python train.py --hidden_size=384 --positions="learned" --attn_scale=0.125 --init_std_o=0.0 --decay_shape="linear"
MLP neurons of a small language model. Each row is named by its layer, matrix (up: input weights) and neuron, and shows model dimensions 112-239. Each number is 50 + 15 x the weight over its row's rms, rounded and kept within 0 to 99.
Before each neuron's rows, "fires on" lists the tokens most often at its 100 highest values on Wikipedia text that the model never trained on.

fires on: ",", " a", " the", " and", " |", "5"
L4.up994:57 25 56 76 44 61 52 70 53 50 50 40 39 64 59 49 50 55 47 53 53 26 91 41 48 60 63 56 53 59 36 45 42 62 53 74 44 36 59 56 46 61 62 60 43 59 19 54 58 48 63 28 73 71 57 25 40 41 65 28 61 54 55 37 54 27 66 47 41 33 44 51 32 31 52 18 47 59 57 53 34 38 84 54 61 49 60 38 55 77 51 41 55 29 42 47 53 55 92 37 43 45 50 66 73 62 48 60 47 62 66 52 59 67 34 24 64 51 76 44 57 57 39 41 37 54 55 35

fires on: "M", "===M", " \"M", "-m", " (M", " | M"
L7.up688:23 60 49 60 72 52 29 60 59 37 47 49 64 63 43 59 78 24 81 57 49 34 67 49 68 35 32 68 30 56 61 66 41 36 82 44 60 19 49 52 44 59 41 31 43 25 33 52 56 40 74 52 44 57 81 50 38 59 58 42 65 49 36 37 70 36 53 11 53 44 43 54 48 56 68 51 57 73 55 55 40 72 40 71 42 40 58 57 67 63 22 39 60 44 49 61 66 40 45 61 66 32 57 37 47 54 61 43 54 70 26 28 56 66 41 39 39 57 46 78 49 44 48 70 43 47 38 55

fires on: ",", "ant", "ent", " a"
L4.up1265:61 32 70 63 27 34 42 39 49 45 59 51 36 62 65 55 70 44 62 31 46 08 72 59 50 42 56 59 19 60 64 55 73 52 41 70 35 51 61 43 72 46 74 72 28 53 40 58 28 74 61 53 52 23 37 38 51 28 59 55 50 31 31 31 24 59 36 52 22 48 54 73 46 29 44 23 62 40 66 40 67 55 48 38 42 59 50 30 48 52 40 56 45 54 47 24 73 50 47 30 55 58 53 49 35 52 67 40 47 58 61 41 36 64 32 23 48 75 67 77 55 34 58 64 52 54 51 60

fires on: " She", " her", " she", " | ", " there", " cred"
L7.up1450:40 78 69 39 49 34 60 36 31 65 34 47 69 54 63 46 66 56 94 80 45 62 52 40 41 41 63 49 41 59 41 46 34 40 53 33 35 74 59 61 59 68 40 73 44 53 60 59 68 54 27 43 47 39 59 43 22 46 65 76 55 55 37 44 54 42 55 38 49 69 84 44 47 65 68 67 99 23 36 72 45 51 33 31 69 29 78 38 28 64 14 66 37 39 50 50 60 44 43 83 61 41 58 53 66 54 55 41 49 19 56 44 64 67 47 55 56 26 61 72 13 57 58 32 77 57 36 60

fires on: "w", "c", "-s", "p", "av", "g"
L5.up1288:42 53 50 55 53 57 37 56 33 70 32 41 49 37 34 60 50 59 26 57 36 32 42 59 58 42 47 64 35 86 92 39 46 46 42 78 53 42 63 21 49 34 35 19 47 76 72 68 52 35 48 39 28 64 53 53 35 71 58 41 59 41 61 42 77 70 52 48 56 63 24 89 64 66 32 56 47 32 43 40 60 73 74 89 62 56 61 54 59 70 26 43 25 52 77 65 36 35 37 49 78 71 60 67 35 65 50 36 57 44 46 43 52 42 16 50 53 29 34 45 74 46 09 89 47 80 43 52

fires on: "|", " and", " is", " have", " in"
L4.up1211:27 50 52 67 46 58 42 33 44 38 39 41 43 67 76 70 45 56 65 75 41 36 60 62 49 61 41 69 53 53 68 56 78 42 40 32 71 41 20 41 25 30 48 62 16 71 47 65 56 46 56 79 50 72 65 36 46 54 34 38 39 57 69 30 58 90 48 67 44 58 45 52 62 70 42 35 49 47 33 48 37 52 57 65 52 46 28 63 39 82 69 34 61 76 46 43 43 34 63 66 56 42 65 60 58 34 65 56 47 17 54 52 31 68 42 51 70 70 43 32 16 65 54 44 47 52 70 63

fires on: "1", "–", "-", ".", "it"
L7.up87:52 55 44 59 54 46 33 29 60 27 26 23 43 46 65 43 46 35 46 56 66 44 57 44 64 53 47 61 54 35 41 23 32 39 69 45 39 45 56 61 44 30 35 40 45 60 60 77 47 56 37 48 53 49 56 43 66 55 86 44 44 52 19 60 56 57 45 73 77 66 43 40 46 36 54 57 56 52 45 52 65 62 29 56 63 44 57 71 41 48 57 54 50 70 71 51 69 41 25 68 44 36 07 47 36 51 48 43 51 58 16 61 51 52 22 59 46 47 65 44 42 51 43 57 45 44 48 49

fires on: " | ", ", ", "\n", ".", "'s"
L5.up1291:41 50 46 61 61 42 31 56 89 47 34 66 41 49 58 68 48 59 61 22 44 08 39 44 45 24 97 82 52 40 54 55 47 69 68 52 47 54 43 32 47 59 40 49 43 49 37 40 29 47 62 78 93 67 47 39 32 50 68 56 42 54 41 71 60 46 74 52 50 38 37 38 44 44 69 36 48 41 45 52 32 35 49 61 80 57 54 44 51 86 35 47 73 50 70 53 43 75 46 46 37 63 52 58 47 70 32 62 52 58 66 30 28 40 15 42 58 41 56 47 40 50 24 50 46 37 50 51

fires on: "w", "ó", "our", " l", "e", " many"
L5.up892:57 27 33 63 46 52 80 59 55 60 30 19 58 31 29 37 58 43 51 28 70 51 31 59 34 49 64 72 68 55 22 37 55 48 34 25 07 62 75 96 75 32 40 65 77 40 67 61 52 72 47 43 37 45 77 55 52 50 26 32 79 42 22 65 54 64 60 52 48 26 63 50 49 62 35 47 23 19 65 60 38 62 35 61 56 65 42 61 46 80 39 51 57 62 86 57 50 72 43 37 38 60 40 47 39 28 54 59 64 41 64 54 52 47 65 39 14 49 38 40 49 44 26 63 46 61 30 47

fires on: "p", "k", " ", "h", "c", "he"
L4.up509:40 48 66 68 67 46 30 60 18 29 53 35 38 47 50 47 69 43 25 46 39 49 34 67 54 44 46 47 22 60 46 46 43 47 70 45 49 56 60 26 58 42 48 42 68 78 50 72 58 65 49 52 60 41 47 41 38 85 31 50 48 28 42 56 42 54 65 48 45 51 37 52 39 33 38 72 49 39 56 56 53 64 66 59 51 66 54 45 73 90 18 73 41 25 46 57 46 52 25 54 69 57 45 55 38 55 45 40 66 45 57 41 41 78 64 56 31 24 53 51 62 42 40 57 62 55 34 29

fires on: "–", "1", ",", " to the", "-"
L7.up1028:35 60 39 61 31 57 60 30 43 68 27 34 24 42 29 74 48 46 74 72 33 57 60 35 42 44 39 74 42 42 31 65 72 50 59 44 33 68 52 28 61 28 33 55 35 59 52 35 49 52 10 60 64 47 26 36 56 29 50 38 65 46 59 48 44 67 53 59 72 34 43 49 47 38 77 61 41 48 83 17 67 49 50 48 51 48 63 40 44 65 39 51 27 48 61 61 55 46 72 26 60 55 36 18 54 38 34 50 66 60 40 58 83 78 62 43 48 79 63 50 73 35 79 47 45 22 53 49

fires on: "| ", "1", "2", "th", ", "
L6.up12:45 44 11 50 06 34 39 58 54 34 70 52 48 52 47 40 52 36 47 34 75 46 48 28 52 22 56 56 41 44 26 38 77 74 50 61 58 53 28 47 84 41 24 51 38 51 40 38 50 58 41 26 52 27 63 55 83 54 29 42 44 36 61 44 57 55 56 56 78 48 58 44 19 51 43 57 70 45 63 36 50 49 31 58 56 50 44 48 56 64 49 57 42 62 72 26 65 51 63 47 55 20 39 41 50 44 59 28 52 44 60 65 31 77 58 58 36 57 42 50 35 51 61 72 35 45 23 31

fires on: " ", " st", "\n", "ust", " b"
L4.up83:40 71 51 43 68 47 33 12 38 52 37 49 60 35 47 31 65 36 70 56 64 43 42 34 09 28 55 58 58 35 46 46 51 55 31 39 14 30 64 53 34 64 35 62 42 45 49 29 45 28 71 41 34 57 53 70 28 21 56 51 46 71 34 68 20 58 70 54 72 70 50 42 41 66 53 66 51 50 64 62 39 51 74 61 69 71 33 54 43 56 45 48 26 60 67 34 65 37 48 49 64 37 38 46 28 56 52 37 53 48 41 76 66 51 43 48 72 32 64 43 66 38 44 44 52 49 55 47

fires on: " She", " her", " she", " E", "ut", " Her"
L7.up516:42 55 56 67 43 37 36 32 40 82 36 57 58 44 72 43 55 45 67 57 19 60 45 37 82 51 61 61 53 34 40 48 51 37 46 29 53 68 32 59 57 44 69 37 40 47 37 33 69 58 65 43 54 40 48 56 62 65 60 39 29 52 46 53 31 55 57 68 32 52 69 55 55 33 59 58 68 38 18 58 58 62 61 35 70 61 59 70 46 80 42 27 67 76 39 53 45 44 42 71 31 53 58 59 43 55 60 40 70 31 59 26 83 44 32 74 53 55 31 50 49 30 67 53 80 26 41 40

fires on: "\n", "1", " All", "990", "970", "ating"
L7.up650:57 68 53 48 37 48 37 31 51 56 36 51 51 41 26 31 79 53 55 54 55 55 66 36 48 39 51 73 38 53 46 49 51 36 17 54 45 51 47 58 82 38 51 55 62 55 68 67 36 55 47 50 71 49 68 55 37 26 38 62 30 45 41 43 45 73 63 66 76 43 43 53 56 49 80 40 51 90 39 64 70 31 55 61 23 53 45 53 60 38 23 23 65 31 42 38 59 58 31 52 40 48 52 40 58 34 63 43 60 69 61 49 44 63 46 37 47 28 54 51 85 60 11 54 17 64 70 63

fires on: "–", "-", " up", " high", " Under"
L6.up637:50 85 53 61 64 43 50 35 62 47 53 10 51 21 40 45 73 49 40 08 56 64 71 34 85 72 38 47 61 38 69 60 39 58 32 75 33 47 43 50 54 17 30 37 38 80 63 31 47 47 54 49 35 27 52 76 42 56 83 53 46 18 38 54 39 28 38 41 58 41 59 44 16 23 45 41 01 53 46 38 64 41 45 36 73 53 54 25 42 75 58 20 87 61 51 65 54 64 19 54 35 30 58 42 48 43 47 48 73 34 22 59 47 39 72 69 44 53 75 75 43 34 50 55 51 59 35 57

fires on: " and", " to", " to the", "–"
L4.up353:39 75 45 79 47 62 59 41 54 71 50 35 37 56 61 78 40 61 41 63 76 81 47 37 36 28 41 47 59 22 38 51 35 48 75 43 45 46 67 58 75 50 23 80 40 46 53 55 63 17 60 31 45 40 64 45 30 70 40 51 43 30 53 54 37 48 52 34 81 52 50 59 52 65 74 68 23 44 69 25 45 53 41 57 36 68 54 54 31 48 54 47 25 44 40 77 55 48 70 53 38 67 16 61 60 45 47 63 60 66 17 34 66 60 48 32 36 60 63 54 26 58 66 48 29 44 66 29

fires on: " W", " w", "2", "7", "1", "- W"
L7.up10:59 40 24 64 18 58 59 30 69 48 75 44 60 75 54 57 38 32 44 83 68 43 36 62 84 46 72 67 33 56 76 19 45 41 47 60 83 52 36 58 81 47 61 48 79 48 58 73 77 53 36 52 50 35 38 56 38 39 26 17 24 46 49 62 61 42 44 70 64 68 38 72 44 38 40 61 24 41 52 37 60 52 53 54 47 51 41 63 78 66 46 52 48 29 55 60 42 42 60 82 70 32 60 37 64 43 61 29 52 75 52 40 33 68 48 57 60 41 16 69 39 45 39 68 64 57 67 67

fires on: " b", "ok"
L6.up724:26 36 34 52 77 58 19 56 42 48 75 51 42 54 62 58 71 42 48 64 65 56 64 47 15 63 09 59 55 46 55 21 47 39 47 49 19 22 70 45 61 72 13 72 37 41 71 83 53 38 43 75 78 68 58 69 55 73 38 57 25 35 43 38 53 56 48 35 53 39 76 32 31 35 54 46 46 50 73 47 61 55 59 48 36 75 41 75 47 58 79 64 41 87 47 50 51 43 42 69 61 61 40 36 44 54 44 46 62 48 58 69 70 41 39 50 80 35 60 39 50 61 47 43 45 40 57 60

fires on: "m", ", M", "-M", " (M", "leg", "-m"
L7.up871:25 69 46 47 66 23 27 59 28 59 58 62 65 49 32 42 52 55 81 80 30 32 78 39 36 34 67 58 45 54 51 38 41 47 58 40 52 54 84 27 62 77 41 68 57 47 43 54 35 24 10 56 43 52 56 72 32 60 60 53 55 62 52 41 61 61 58 55 38 58 36 54 49 44 52 53 32 62 43 40 40 77 61 60 69 31 45 36 70 30 61 34 55 62 57 49 64 20 37 78 71 30 72 67 73 71 36 63 61 56 32 34 60 48 33 39 23 37 57 49 43 45 63 32 49 77 48 56

fires on: "2", "-f", "f", "I", "E", "'s"
L5.up1209:52 72 30 71 56 64 35 23 33 51 33 70 66 57 54 54 49 51 55 71 62 31 51 71 43 71 55 50 55 45 68 39 58 61 36 54 43 56 50 29 25 63 51 42 38 57 53 19 48 47 66 70 74 71 75 37 50 49 45 37 49 42 55 71 73 51 56 25 62 62 62 44 54 62 42 51 34 41 46 42 40 54 41 35 43 48 80 48 46 64 50 50 51 47 62 47 37 59 40 59 59 55 48 40 73 50 62 64 48 19 61 49 44 65 47 70 55 65 47 75 67 64 21 58 42 60 60 43

fires on: "–", "b", "t", "d", "-"
L4.up470:53 32 20 62 79 36 67 18 52 55 70 41 50 80 55 46 70 72 42 29 28 47 54 52 66 50 74 60 40 61 36 69 41 56 49 46 33 45 51 51 54 41 44 14 53 82 71 40 48 47 53 33 44 29 22 64 42 68 46 68 46 59 67 27 35 62 72 46 49 49 38 43 47 54 80 70 44 60 26 60 32 25 21 25 78 78 55 45 45 74 53 60 63 18 43 58 53 61 61 91 48 51 30 53 52 53 52 47 60 80 45 21 63 68 62 61 25 70 53 43 15 36 43 45 44 72 51 53